From a checkpoint of a small transformer trained on Wikipedia.
Architecture: RMSNorm before each block, no biases in attention or MLP, untied embeddings.
MLP neurons of a small language model. Each row is named by its layer, matrix (gate and up: input weights; down: output weights) and neuron, and shows model dimensions 0-159. Each number is 128 + 24 x the weight over its row's rms, rounded and kept within 0 to 255. Numbers have three digits each. A neuron's up and down rows have the sign that makes its largest values positive.
After each neuron's rows, "fires before" lists the tokens most often just after its 100 highest values on Wikipedia text that the model never trained on.

L8.gate319:140155153103137136106107089127123122141139127123108134137124131136129128133123144132122135143113123101120115109163149153166152106103102120125125119110109093131072124128143087129149134146168149187177102110135101124114181157180085138142112077073126145139100103147176129156101052171099134128117122148161171130119145079085119139114115130135120112159184142127124102089099142160120146119099153138142104166140142126125109131132141113157092083156105137116134148124153136128137111159127146
L8.up319:090127096114086163118144111110143139137130092160127145096098101165107151096073143128128088155120108138119140116138101169152139142112091158079135141121104114096151123100099138107143130087127102125153160087096144138133146088135129164134172147129161160109155112135083140122135122156142122136117090097124142088154110169089144118121111167121110145130132121090109114147152152137132154152135111115118136171139114116109112105125176094141168122178095113122086110120108114133157132187107128
L8.down319:087096133152072140175146145139157177139119111139171102121085118112137125140092133130146115173136172133131130134115113116152105163120103158112127147116087148137146119110095144144093126132120148099117131138100149144141099104123120110077169104141140100081146137127093116053139171127128101126150127101146132120104145196086130105148168126123109116173096124143113132120087124137114126132113130119112119118152115118087129146129078118150138124107177121110110083140124159131150144132106165
fires before: "2", "1", "0", "9", "7"

L8.gate253:070104167102105107069137121125093125140149129121154120114158123124145110138148122125165158127154175132158110153161126122144121145144153145168129113100082116149113088134152135110115147093146127099164137114149157104135134143162139104092161165153111155170115116158124115142154074139118116113116093131113123090099138158143113122131129139131156157112089204134131126133139170143143125167123138119106135109096110134149127090142133101141124149128133113113101110112117161155137051079132143
L8.up253:160105158116146140105073096109145140085170087120153099165151131109162159145122115134143162135145111136081133110158111124159116137127170115154132126127114151168114161146139116109122141113097111151136102134067145152131169136145122119138107139122125170165144119098169116107098156152100096100094139123065112141118130128153130148103140085117127122139108129174140136157119112118131170112149147146134112149138127146096158137079123128137146160122118140142106156183107149173100116103080146
L8.down253:137109147137096133144147144120182133140144140127153138131158110148126121117091098101118116097116160113123149087132121132132122132204150232125123104130112091130075136073136138114148168120173099126111127168111152102127130129179104100118164136120115167129178126127137136133160106119151078173118108152127114124139140141163130154133134147124160154178134108131152122109146129156139127110116106149131118140150118120132143146171157129145155120136129146117106119093111156139110131075133152
fires before: "1", "3", "2", "4", "er"

L8.gate504:088124122120145130175123084108071122105142123131127114110098089112157114114153140149092094102110122126072180125136157119102124100140121137124113126123130138148136131116115118111098139130155143102145108082140116086097151132164083110141140100140113135149147091120117138127103133144105148102118120143121140119127141131138112109182123111121140116145112181107116136115101134114167161130212147107157122163108089155141149131165159123123155154132126152136157129160054120127070139155134097
L8.up504:139139149098137123126123115147146119105137139111158107096172183125149161120156114141098110110150140134112178074098133152095135119109118105098153147096141141159179088141134132084142098103127101104092138087105171091126114104136084164122143131119105097170149107143140105137113111170131133096131118115131166144134161126141130118123118105171141111124126131103116150104098123068155115159146159117123114162121126128181088138141159132095139119131172139110153149099086089113095131111122141
L8.down504:135118136137159117131122156138143129116144124085162115159061142156142181108074119129174099157137151096149160148133145124128103138136110127113124138153117107132135133146127129152207108132138139120146120125105198154130144122142127100133115093127154134131139133118155124159143088156120106131159170110126139160157103156133144136127095100127174084120133115146119170161098134124088155140116114114157103110161144137078108134141144095175161129106166107111159130104143129170172113122123147
fires before: "-", "0", "1", "9"

L5.gate472:133140137140113133152137150101113112134136102135145109112081155168132093105197112126111181167135151112137132118138116132152161102123121119112133109140130088097095128143101124103114170162103157132164119135113109148054169161188105137154105118142106121112142150162166115143057141103126134128111110140167130098157089102108138136108130103159131130130137125139138122112100139143118199091136134146132130149134107096123121162129150105153138119093093136138114113145088163140142165116110131
L5.up472:157091129152119158107143131090099147140106133109158114123134170115106129099136141108074167131139110127125133140138106151122153129152139162130140090092132115129129138133162152118104171150115139152140111155091155122104130143159093138107157127144113119143139109154106139135150175119123171154131139183119110092185127119188116151122169179079131151103162074106119099160104146130156135108167103140142151126118101135156178091110118130119131094115164131116129151096119083135153136120106109
L5.down472:100140136153138168168104123145075120158122123149124057133104114157111168147119128123137114152148084148126139154132155128139132139120090108174168134113088111118109119145138133129095121144121160107153127162105148103120139124075160137119116089114174151107115164133080137128110164121150184135167142134165160151141087158136117161162146100129134148178152124143106148146117170129120150109111091156142123143151081111166133116094113122126141101145123092135146113119125153090125108157129132
fires before: "1", "9", "8", "2"

L8.gate140:076178117132149115108129104130114087155161148118161134099156140145128129098105108072177096095100125134126120111152148150114133182121156148127068151148087123142123170150130096069109125109115114135105138128155122157116118139153106083100125182137131113112159109120140142122100169143136129119109132135108144110129142134132121142137135098114118165126111126103133104119142154105086156143145134080165157113115085139127149121131159158191153144182093139148100160138123123126141106108129114
L8.up140:139073140138112140097137129151158121155178134154136109137127128102112109122096117132179120112106121143112133116118157135176118136120154136132110139131122157128124159107121121128117151154122113113130116136077128139167109118118103079125157130160104094142133148135160148133147125177124128109149134108141096077128136162101154177135176108146105151177089178153155111112085119096120134096142117115111140088108097161121157111129128131114085122055164166141171110130109163106108108118114101
L8.down140:129112136131103124108123139145146126144188127117135092149179073113143096126107109139144116144136111112134151093146119153129112124122105134154120083112149114160111138139077131159119172102099148147166110165153121080091142126109102090142096108151107136088135131134109128132164089123115169122155122154143107129129145182110155137128106160067138166154119168129108152118141142117152156123121177099144108178119116174144148138118111111133149105119128163151153139120152131115098085126128076
fires before: "2", "1"

L8.gate141:120188137100152142114154111129091125135103152143162117122132133097079115149133112088117127115116117113111087161111153131134156171151137091129112091127136127106112148194125119121116132121112129135150119143087113105141146182132135157106190149091107129124112156096140098145131144111119109134107122172097130152162116095125136152121144113144139118128147074136117116188153153134128170109123106102134134123126143138103178117142148123103168135139172102134172123170099111121078157162126093
L8.up141:103109132167110118093122116159103148131143151128192103108120105156089126091083144104130125109088127153121115163124112130143115161159126131105099129100116137092095164127098108139119147132131128147131093132151160119138116123119101178096145164086110083121069157091131099139161114099155120127121155125127131094115167151154127134142121158135158144150127124089106077165073144120154140093123132109119130119107162135114153187119117176137118133135097128130134094107129116113113083125106162
L8.down141:119128162093144135098156145116127122150152114134131122109120161138161127090120087107104145107133117153161178145134100133153120135074127149071166121132104121101156128118142087104139096083148129120112136146137124151113129165094140105132128048142098151146116148128142121140120092162120160122154153101163156091166135136173154149107116129156146139102122153102105200099141114151092111127131118102109148179119115170127089135105136136127116096114141102151150141130174154127120132142116115
fires before: "1", "2", "9"

L5.gate147:132122104104123089142130136117122164136130124118152153137137107173150150095115098083134131110124083123140113105086123119158135175150131107138090114152170188136162108143094128124137136111115154086144130136124130117113151143121173085166111125124111123158125105146139145170119143160077150123134165102136133093077141112162130114118121105151110179192125085133145093140130119133148148117124176131143151100126152138140096145122125089108106119148096093118109104149109181110108087135159134
L5.up147:138081117106157127097122122108117136149162144135153137132162132113134134087145150112153078132125158141117168137129164124112131074115121125090121136133140111126173142171155106122116132142106107163117141147110101134144110146148121116123130136102180185106173148092163121119090180098128100110137134177177132122122121094151126157121144111140129102134138142145109133129081109117159160149124164124067097137134139155134129185155133111180105143136130110118158153074106137146146152116104149
L5.down147:123118145080115109179108064160133119140155161160120114089104125171124133108096137111105096149164117139144137132130131138167135156120144124095144115088171116110146117147147146140116156113116081141127126122100164102090106108155127139071145123138139160129159179116101111110122120156135090115097110102144130158109166131131146083164079169139074115134140167117116127156107149141086126118158141081119126140112147126125103091113132165112112137098086143114118102155105111138119148129132119
fires before: "8", "5", "3", "9", "6"

L2.gate519:134127164132138140127136150122120125124103093108119121141146127138121111106089072107122084118072102125129117180092114160085117108165139104102112069129124162111117134137130133134135094160093125118150123135143145111166087132120126136101140077121105112168126134122123115111080143149129110072131125135101168112175142135125125141116111140102130123148102103137140119108146157139152093113130074102111135135117078128127141129127099159138102130121157097114149131093138096128193100158057147
L2.up519:157096138169096143202132149147106123109117141109167136163126122136147158156131157111119143074130104138101106143101138121112107148150179108098163144145115100119155078115117106105163132117165147124105112091122121142170112164176158118139128129083134150127129129134122124129131117110167131137110177146107175134093114145092127133109134147131130113117121125132130139148160177172188165089129118158138088107120108135179140140148116111092107109103138155156165143140127138123133105113129150
L2.down519:123123140146135124141193162082110151121147144143117149154109127115135132148147086097134117166113096129139148140133098157164123139137130163148124132129167145125121098111125149130140135118104144102118122140121175172174143144137112156106114172117113067134133180127144153149099128146131123157138126164077125122133097152104158105099163165120155120103169118125103193123087135106157149149159072119098119117124067137103110116086132144125113159108104156131153133122145118089131135130098126
fires before: " |", " /", " is", "=", " |\n"

L7.gate255:133153093150139101136138078139156138125095133121142098102116084153113142114136124128133126118133128097141111066152140157126149110129099127154134116129140122142111178182126118116106106144110132133112113134141132096138099123131130120125118156105155119126107141142138070170093141127103116136135148144130123103146110104144070102134126141135122154098165103106122096154136183095124171132145136115166117129198141123143162123143128183104191095081087118102119161147077113148116106125102090
L7.up255:123144136147125136111176117133115124141146160141119139154146138111139150079098155128149138093144112133084135093159098170084140121109153089114138135117118128140125145149122149126169117131126145143113127156169131127138096153088089130150125106110136113134094160082146125139113100110152111179126117134104125153128082131191112106170138136147114121123167145116129152098052150063091142126133152106131166130175116141114137117150150146095125151086135107122116165132070096118138122105112115
L7.down255:127122100079122124155124154167139096119146150112169109144111133122113115126132148080166156093096119106110145167108112141128113129157158112142137142148132141143139109179106138149148136163118135101148123151160123130107136103118127132129164123086131158088122141107096086111068109124137120141106159124175163123150108159128144107157143149112146122108129123116139121190122100098116090135074097084171138156095142093130118136144111148109092093155097118150089152146136124157170095107161151
fires before: ",", ")", "\n", " (", ")\n", " |"

L7.gate242:118139131104109154105106110157166112153130135097148136152084164147094150126156094086181148140097143154129139146155106156146117126124158126152097184143103086143117140128146132167142147155110209105135121101105114130106140084114143161117161135095150145149128123104097107115113131138109124113143133123100130133127122164128127096129095190143120149111137098144148110087158156132157107097155073110100134136098131119161132151136138156137126118120124117147162120114140113071118129105072118
L7.up242:149091152131126117138137097138155132139138108112169141128122141095129134102163163115158147072115103117104114138141128127128123094125091125100080158090123124133078140118110138115109086121088162185123158148111098137172142157106113161070096121140132119143112109092140082091158107140099121155160111126091116085140147121124130110132139098140111084138121178087112138166156111134133132092118128155092163145154142170094150148144117131117108145121148118159115106135170152123124111091108133
L7.down242:126123114117096174193123139146094114102139116174135154134145141138147111152160095118137121154088127129093108151104106112133106098119135106133134095080134119160155116120068176179115126115111129111140182103151142114143098134176112131152161113141142105121130105073147159119119132119115123147117114143126170142141162117064170151115131124111121152113148155130123094117188121096154146117104119089136124167114123142165139152113132132105167136122160117108135140134088108163142105134127099
fires before: " |", " ", ":", " ("

L2.gate516:121150125110140095133145152075146167146123128123090164128149125146109144109121168139130106112132117146161155125114131166118129087125158102141085122166152160157123127163112092115138150152084155104167094134102137102126113119130119091115093168119133081130148157114103116143109122166112138170132143121094121163119115114123118120111113114144099108123142147124147117131106125157113081039110105133152147113162120141109114095177185096101156139078141130118129142085118121130129138107103158
L2.up516:101101137120128119111161130053128170151101119089110148120109104150126094179086144154109136130126168115150170121138095116103124104130159086123144086109163111157124152156087119145183135121159157118108147153105084132117147124097119105137116123103140141104119129135128140124099148158151139154130053118100094097134150120102120125117148108090125108124147117093116091141102168105120110122131101096172086119112132133089123161169126110130140148113101136114116153116110119160128125086132137
L2.down516:074111102127113106108125147124143146130158122162149105072118093158103133117120142096092130129104107162126149089127188121187115126141105082102176134130126163109151135136155140128142090147121072106158112171163137159111135136119075125152124137111134129125118123104118115119112120132144133086159161146145149156135157095111138118128142145158091135095117127124149155105133157147123096108105127130146120112169194130139128128131137152074125171108130096159153116127122136116134147134134069
fires before: ":", " |", "\n", " |\n", ")", ","

L8.gate327:130121116124090165159133110124115117088203154157140140124147081119115148156090157117140153084147145159109098105133140083144140140140153155157127161099137172113129115156116163100135121126136119115099130128097142107101120123121151151120129130097118122139158151095113168158137120169093113124139123125187140122178185146103144096111142126108109138120144108085144143126090151113148147124128147098136112114154093148132158133123097148119102095163128158150129156145069149137139141187119135
L8.up327:094118123151160125091182107172118122120132127128109107115120177199125084098142114148129113096095142175100117119148111107134132147117151139121118116137144126149161142125114114137156124145094175136152103109102170118171135101134107147092105175104087156138105114146118124098123103128125133123153148139115074100146124152111145136122086143131143115082124123160143129165145151125097149086159159076085111149108087116102138152120169114110099148153129121127127119132137187122143108141106135
L8.down327:144102158124101116139162073150132144125149107118082098121088154120094099071180110129130120120088170130137165138150137162138115107129152106149117104112141111135158133122118137125143112129130092115142140137086146079168095140138093091119098117101138141140124122087143121145101089155122131123152132153107095099130136117150165136147091139060164107164128112184131114080125138136133153084121108122106128148135112116101177158108140127096152120158143125116146139128131174107124106123102154
fires before: "2", "1"

L7.gate571:083103130127146146118118111129102100103136145143128114070131128121125108143115146130134108108102088120111098083142156122129144115144138091074145129179156115123096115110134125122111095143140089124107135162137140120142125106142118140114144134152117112103132158148106100084065088156123101122134090093114175097166094159113126137142098171121090130121133171170150121166146139159141104146105125114114147127134143147112129085156147116145110189110150150143083128065110098148112105150121109
L7.up571:142130145135110117113123121107114160124135111183132119089096153118146136104140145111102122178144115155117157148087131103119112159153098171145114086158166143114089057095139162121134158141112127107170128127117145128160131146159122091069140127147144113084144154086098135099122114157102122124111122138128134129090081115130162124141175149168141122124088136144153149111114129096141103164116109097134120150076156114118147152130130139110124128172135100156085127104121131115157093165130123
L7.down571:115198109147172143086118098099135125140102132139148117081140145164124137108119128152143113108115138104132140122148151121160127158157110155121106137153088154133105155129157112145145102137084148176134145124110133106135110110109121133138104085143151095131129096121093131135132101140168139120126138095142104115137139096136161133117166145141169145173109167151091153123095114108129138132152143116155111123125161143125157170095174177124060122151211109138117141171131126131117137148141129
fires before: " a", " an", " the", " |", " and", ","

L5.gate159:153142191139135079152135148114113129137128091106149134105141127112129161070137105120129080119146139140142137143126142106142111120145134164160118073122126102132148115130113135088145131117137121117090169142152166145099111163180085116130170139084117145125146125132122106149083119122138110131095084131112150145135107147138122124147118110134105154147144140122128138114107094116151130138135128155151161146093107180120175104129089103132155111092092148151141140086085116112175124079068126
L5.up159:123135148100136153177123080136117107147125145137072138114163086125135154157107134091149114125126111168130058121125139072116085148152140177124097145129125146148115139125110110138117144130164134109144142085132168116105164117153083108147131157095155118114094138102110133110085073149111152120142104124130143141145105131138120093122115123132144133158070104162076099123161168148167122116128150123149145127136129110125150121120101137096074125106086163135082142111135123113133119135130122
L5.down159:111113120087100096125094098184139149102128155125115146129145190123125119121117140107104108118106114122146152104087084103139156159145152151070125105138093149169132122103103087111179152120132110129134133116138132130141103137078163126136160144155135113147152124109126164109149157090163136107142146167099108114124169143152112138155171156122111136117165135101134119139146169140098207150136120131149148109089129162136130154134133121149112156118106104145127105123111082131149089122154127
fires before: "1", "2", "3", "5"

L7.gate527:085114115091102165125127152131172125153125144134104137172142186153128129164128152137115125086109080149145133113106144136103151125121167119108151172104163114156120111157127128138159149161093161137082118093116142155120131131153110123106125088124105137138169146140136166157116128128147184119144118106126123106166142121073134172125152181145123139096099132150122139152129157151133148127156121141126122151138059130115123085114137076141101134176146108123161119137100120111140103113122157
L7.up527:098122127147135173120125111046165145152149063123120125112121154132142123150154132076148123104128099111128135101156129131151128162132103091115133171141168120129165159126122127100139129121087156162159115172131105159103120116117132106151154111157133125152096133124113166165095152129116131096130136133117131135114137145111150127101134100125106102093147163118123109155072110162137114070142122108125120131117162137137111133112133071078153147152146091133149134095180110134140128159140164
L7.down527:100078109143126174122114101123152132148122119160124134120064138141110120128131121091112176132119111108115115131125153097144122140149154122128118132107141140123121105150116142132110097155080114125119128138091064151150074083124113073148147060118126143122134133116098122162128138137109143090138136130116134113113144116121139126157099141112036131143086158122122132138135112122150113099163152120102113153155113135116167102099143104112135136174152126174167108119168105094131110138088115
fires before: "2", "1", "0", "ing", "9", "ement"

L8.gate4:133133155123113118139161141130114144095168126135134146128147132164098141180139112130117115099156115142160128124114091074148096129128137120141127140139156126136128094170111155101113177162133175099153179136109119090153150114147099147098141086118107144123116130148087175163102133077109108135134082131129124126131170153120103142150149146137116115154082096149107140140123151163111158145115152101108086158170127137112146106143153127140131165114167126094106153109110091170169168139134130
L8.up4:119144139126102133126160106159142165127142126101111135110122125154123107147151137122135163121155064146132141129124099116161154155101093192100106143115077134156143084152128147107127177106167184119157145115114129125112112101110114170117152146158123122111139117177092107113164117141152145176133083096136082118135145130105159137136094123128106105138139106150133141127115105172125140092118137115097124159141118129137172107093176137134128108075111126128094174113142151120131083110141119
L8.down4:130084134130146120126129146110129131108151101147156136118148121135136130139103115112159180098077099095112126114128131103096121069138157129137126124134134130140115187092145086177093106118080082105141063157134147077112105135127115126171081131148129146111139112148128160131089147129130146117171136149087157152163126121106148108102141091126130106184125152148110154163121108152124159135117100118162131130152087169132140129187117132131128132170134135102156142141129149114132119114133128
fires before: "1", "2", "3"

L7.gate584:146141145149133092084102127123138115091109114110139134133134117110162124157128118153146140181106148123170105076137127126168133100094159133175112123125117089159083152189136090138126143148124129120110124149149129146113148129147100096111089136122079164134116106122149118149141152115117094106125102136113087071135114153126176113119128099146104127122102160131107140139121102172145151128114138126103134151146083125130154149154172118102101125117117197146108169110147163155115138104113172
L7.up584:127091102139138215123127093127158133139127129147134132123169124150136120095124115123158121099126110128109134137103134118141135137107161136109115132131101088114083087098115109116142172127148162120132121127124134134132116140103128101120132097120086148119095153117135071100131123163132140145159123152104129095115150093131143155142141143128134152089063164089128139146152095144116113137119143136123178170132079126118133148144153098161115098135186147208122121139122127151135099085161157
L7.down584:124139087096139155142116134119126103107144092084107125128133103139151128122129085108147090048100120150091148114134114082113152111103131163082119110134135185171122126141137099118124140097156105111129107153125135128141131138164112110151118109182134147118142134083184096115125149094123131108141138169091092145113153137154122108112139111121157116135108107123174113112119138141139115144135103142133186155121149133091074156145160099126107167120102148102085109113121149154116131120112159
fires before: "1", "2", "3", "4", "9"

L6.gate194:088129115148139113157103098133153163151109077149144144091110139091119129094149163133103127136114110150082101135184116108140119090064113067126138108130146146173124139140114130133131140118173134165147117142126131141149166125123169140148125122138144113112161121165121127124181095161145174123146140130168098136156145119149133118116145122112100133138139144144122102134098127145118169086114143125138183123166184121129168095116179121076123110139135124109103111114118157131147111099139117
L6.up194:083141109141106140105122129144134142113127128150129106105163137160143123115131146124163100131156134146137136106174114135135129158152154138114113119140132124132118128178103093177106086123147166129110120138103127120149191182115106136105159129163108129122102149131122166120125105139141171102161112128123118125049150138167112103136163118129150169136121117136060114112103121133126150120141173139077115150106134126180111056132109169104133114112130096105138118136136124094172119135139158
L6.down194:114123167130156135101117108117118119155101135135124101130141147105152084097122137108118087140132098123152167168092102165077158104114106126129138109168113102142137143161177145207110113169101147099128113135140080142106139101122118125138129078131184126094164107114102097120102163145134112116085147126145122120138146158134127139130167165138120137142130107125133157143135122125114106111121102120092096121072100128090111117094107098165118079133128126148155131104182131143120128131141111
fires before: "1", "0", "2", "4", "7"

L8.gate203:119132146133137131160105131139105139171106131109139083134136157168108104174097136125133165136146157122110099149125108098149127132091160115144109099181167103128133117078123116121131127163121192122116100133121137151118198147119116127125127115085183157188171166109105150134112125132145134143146109145148104150106128155186129129119161115118161163154093115128093131128119078140118112139090123144151138123107176083135135151114147091145125147135133129132141176123160141134135119102129134
L8.up203:157086099086154148118138121147114151114127177132102135109117144137101121115140141098149149132137140159083174102094142095131113161128095135133097105121090121133109155106114105103123110119150079098165165108155067086124142133114061168122137138142169122146152092129123085144110160175125138132144110112147150116100129156109185116118130110128113159084139109127111144123133138111102107153130106151168108168159113101096131100124141073134153119138128136122091109143118112146141132127162122
L8.down203:175130114091142154102124138107153121099151120108136124098099112140119130098092155103167157177112109136179151146165125091096114139159145137098099141124142150110132129128118136120138143112157140140141126125123090134118119088166085101127143124191159099090132115126172107122120152169103124086105119077122134154184091115118116107108112147128118116133136139165155085135099136150113174103156088154140128142148164137113108109130180129130125129093102122128099113129112087152161111147121093
fires before: "3", "2", "5", "0", "6", "7"

L7.gate46:132174155116124104100086110137119095120135080129112111138100101135117111098110120154113127130142098148143177130129149141110140145130145137119092135139154137138134110100102128164088139113071118129130086095148103128111127108166118128162143119121133183166173117106101143183119122138093135087102120136112115131108119082142127101106147104168126144132079098108130153099137120184081131163114138112126155091136081131150146121110107133142101094152134106064116157133152142119106098151156126
L7.up46:139120156148174212118133101116155160157107131108127144104139155125172119082120123158172160142157150142131116157137118109135139121140120110099143098127185125158124076142145106131120126120131111134126130116116154128094171142159113150165124156131157171121145160145141126122125152077149153142121148119138139158121100141109129131120122109116164130176139177164135100082128152144157127133149126090104094113133131126187085128130126097143132151151112123091101135123141129190127171111107136
L7.down46:143082135107141135108151116144151094115124137103138119102082165179176137122136127140135121144141148125139155115160188135106109114097136104158131115116122157139131121160128138126115161150131110102122121140145162143106132145153125130161109150140161127095139143149138095102090150085143155125140131136121204109127139136118118128142089131094114113134168137155137090174154104137155190094130110114133150124131193124124178131144123090151172127097129128150121133074153098175140129104118098
fires before: "6", "5", "4", "3", "9", "7"

L7.gate472:116112122126119094181184115129116165121142075117108097081135176161131105164136145099108117102109117168154146106131145152119131149109140140132133191153123096146142170162111123129130159116105146120094111132072132132123133152164136161119122139144072134165146104118142133112114123150129128124102116145121108123128154145099142130138128119101115117158172137152131090109111144165140157137165131103136137150125103159119118167112173091135095150140161177158072172146115126136106148100118109
L7.up472:163162130087117087114123108170133129152113161133101091159170105141124175122113129132095131144087165127082166103150115150119081153100162065101156120132147109131118120156153157115109153129115145144126131108118152124126168118120119120130137060178105127119122100152140098109104134126100138108141137126135084135167125145162150125174133141112097110156088130162105143123153106109141147141105151122157154099131053141150119139117143127160117133129115156146126107150119107122122106170149147
L7.down472:121120133120128136168137164115134113149148084141138126129135132144106132125162152132133132091131134123118164128098126117098129162132165130139119127114149074149137133141116125183122160122112146152079177112116109149127175107166103129121120096139127142112181127139193139141129131133147126117136145154111062119109139146117123125143107154123154137174160155145117117116112137141109160125163052171113113127081090175159145117148154138108149131125094162140124173135125143180110132093135079
fires before: "1", "2", "3", "4"

L6.gate616:110101097099103139115126142110191110133177120109126156130108141143148110117161125155123159123104085142147119129126107126120111134127084166137138151164110154140192141135113116160158157136085129150119098117163121086113134107146140133097112179181146169119153101144093109120121109113161142135108138116166133139124155094111101141127147101150091093105148117128130126145126153129171168119145115136109120158121141093105150149077170150163139157162093150135130085149109129142137132117155079
L6.up616:131103116135117130120101103125140156139104133164140150169125140162132116135125138098117114129166152129142122138136180082113113136127104115075134149114127150083143109167139118136122121124142176143149149152104172172138150153117092127100139165101102084122125099133092137155140130151151101174116093142163148149134111114145175139103114153141121110091117095167118106122103078175094112138131130148080144128151134121099117114153150123139115149141116140045134188116096135129135119137123165
L6.down616:162164132143150145142137087103111124110101106115133082133112092137115135156150136107158156126119132146159091142111135135127134097171171100108145142134151119112090127136120077172122115126139176142102125088095086105118091102155189105159126138156144176145147107140148128169093159120107154118090083118148155140118143148120083149129144092151095127118103133163125117125151098126156105126139170153118099151079153121100124125131151147111136124090122118136124118136159113169094151096109129
fires before: "7", "5", "0", "6", "4", "2"

L5.gate486:129105177131147144149104115111108156133146105106140106125098145117148130122111163122131153154127089133099080140100094128158141067086105114160139136118135132112154095136170108113141164095170113171119145126090098143089104108142120144132139126137138178103118066147076128134129148159134112108140099156157157083150164116135114158151117111119145134126135140126134115131104137143150178109158113143143142124100140130086172126128155139095132066123074097132097115133126152127101108134097113
L5.up486:131157113121126121065117142077126121110111110144113115153104129126131071141111143133195149181091131101140134123136141101137141158119173103114118127104130130111142123104104131160171106123144148132109091115155130152144153107125112109104128162155129128114155148178146123149073139087116145052137107112141132151146175160125118123112110154167117155097124144116136148117111122117142127132098123149112173116169110131139115106056138108150132101115129151102168114158155130102124123114108164
L5.down486:108111144105147129132184135118094118151148110128078116144131115123147116105090138082122163174115064146124141121115146189124166146115115078186143094100089112081160131154126131112114121148135126130109114089138157139126132150160125080071133123141126165134131129177185108177099146110150114116137119134154113115121129119125123155138138106156134090135118114135136103143118137131115154138121131099107156182108122114131149092104140145175103122152094162126122120144109115096133113103144136
fires before: "2", "1", "9", "0"

L5.gate91:092104121137112143092128163134092141116116122123112122104157116122108178117135125087135113122145098142147156150131099107125150147124149101117144131142102124085105116114089058153147145151129117148148172147141164100098146134179105101123136152102140153115156128157136172135120165147144152139099167096143117151158126133103085162126137150119120130133131146111091109133148148142138182133121126132112192156131126118127176120150116168099134106093175110134140147089113138084079161126157097
L5.up91:127173180125106157137167132128119085148100142109105113138190081128109140134161065133173101171119159143167169106111112117122096090122102121121129146184114106116112103108108105113154131118137149138123152102161137139135127080093123094090143146123083123127128123173133161120126133139117135110115118107133120087092179117111112154116138155149154123167113103112107118104104115136169126087158150123137129106141115102166135158140103121150106140103126127139107180121155149105150117124120135
L5.down91:132123112093148114119174108122101126122161145168127145153211153159167131097135137149138112160113114112125129105141110124134175167134136122176096108149125107185166129114114133100135146131086074136115097152059139096153144146114094153196117137122134133125122124138136122111136120093121118142160120173113123113131097113124158109143147094143124147115140144119122145110131144114118137138173133133126118153171137177100163129129148126125115164121094101122087125092114114099137115108132082
fires before: "2", "1", "5"

L8.gate274:163189144138132118086140130099179148158132146145110115112144135148134141144107170124121106114149141151103159165142117123150126106100122136117116114135165128127120105079123139101126159156122164133119075111148140112125167124134161094164095121109123118114114140141105137132115105147121076146097146133121142200132119138155153172086094144101151108119093131197135131129132105118107136169152138096152136094100107102103183109140116136130114191167150109131138137129136154106150125109116099
L8.up274:120158150107075167106118119172106131142112099145126141151109178111145138101167102164164128137120116136141140132145134113127119109119092159121111129161076102122134085155123172144178092109120113142148155120126163124127142153090112110102143152132130129121140087127104145150100120164141123152140118142163144165150134122097112098132113098103162167105096104160144143143126115151149134140162120081145152087124136092112090121097176154121133137165140099178120141150095102149150130134121184
L8.down274:076122116151108151146107172102124148135117135119126150136108143158123184112162119177133145146135101171119142095144133066111138110124148126149111168111075113131135138114138106117141176108099119159140103125129119121150089099097113181093154166131147112103125070161118133094137128147116112141100129119154139128122156083115099137125115151117122134100107104117134120133092133173141157124120102117139115094132155116119095113114118138151096084140091109141133121116111143174104124196178143
fires before: " a", ":", "\n", " |\n", " an", " |"

L8.gate49:092086146092152146148104145146094089137117113127135161127137134166129139131146125121099147089164145110126121145139131129111101146062110108081151082111105168115124127105154106160113139168142109144099132101101163128120128153107100102115114098132133120126113139131143114103137096166126144125138136164114071137135133132110102144125098172149142137130101111097170096190103133130100141132146138178150098131124124125136145079128109127113137150144151120122151070164080095112122166091101100
L8.up49:152096132136126164137120081054126118140131113094122143132129142083113082121143155134130160167135107139156102130130135125181167122089127113130119175140143125110129173139172114162134112154122154105117107145136128144141145145091193122118108155170138132118095099129150086119131124113152104159099124135104115137136169110103129155129149124135152138110091120110086150104163140160086113098132149120089130133165156106143116132136155150116103140108158126125166089152133098153133076091141148
L8.down49:125098126116142095131088115090131127138159115095119154103111175126154103107140173103143115067116157114109105143183124126096122111107164161123106129165111140118116162156182137139137170145113158140116107111135089144108109131142165134127131149142126175072141102120150119114115145123154128162136094092108111119139185126111127143161133093110092113127113125126116150102143131092078139116113130115147124105102112098171152137091084163101109128146113140125127126121140085174173101118116136
fires before: "|", "ed", "es", "al"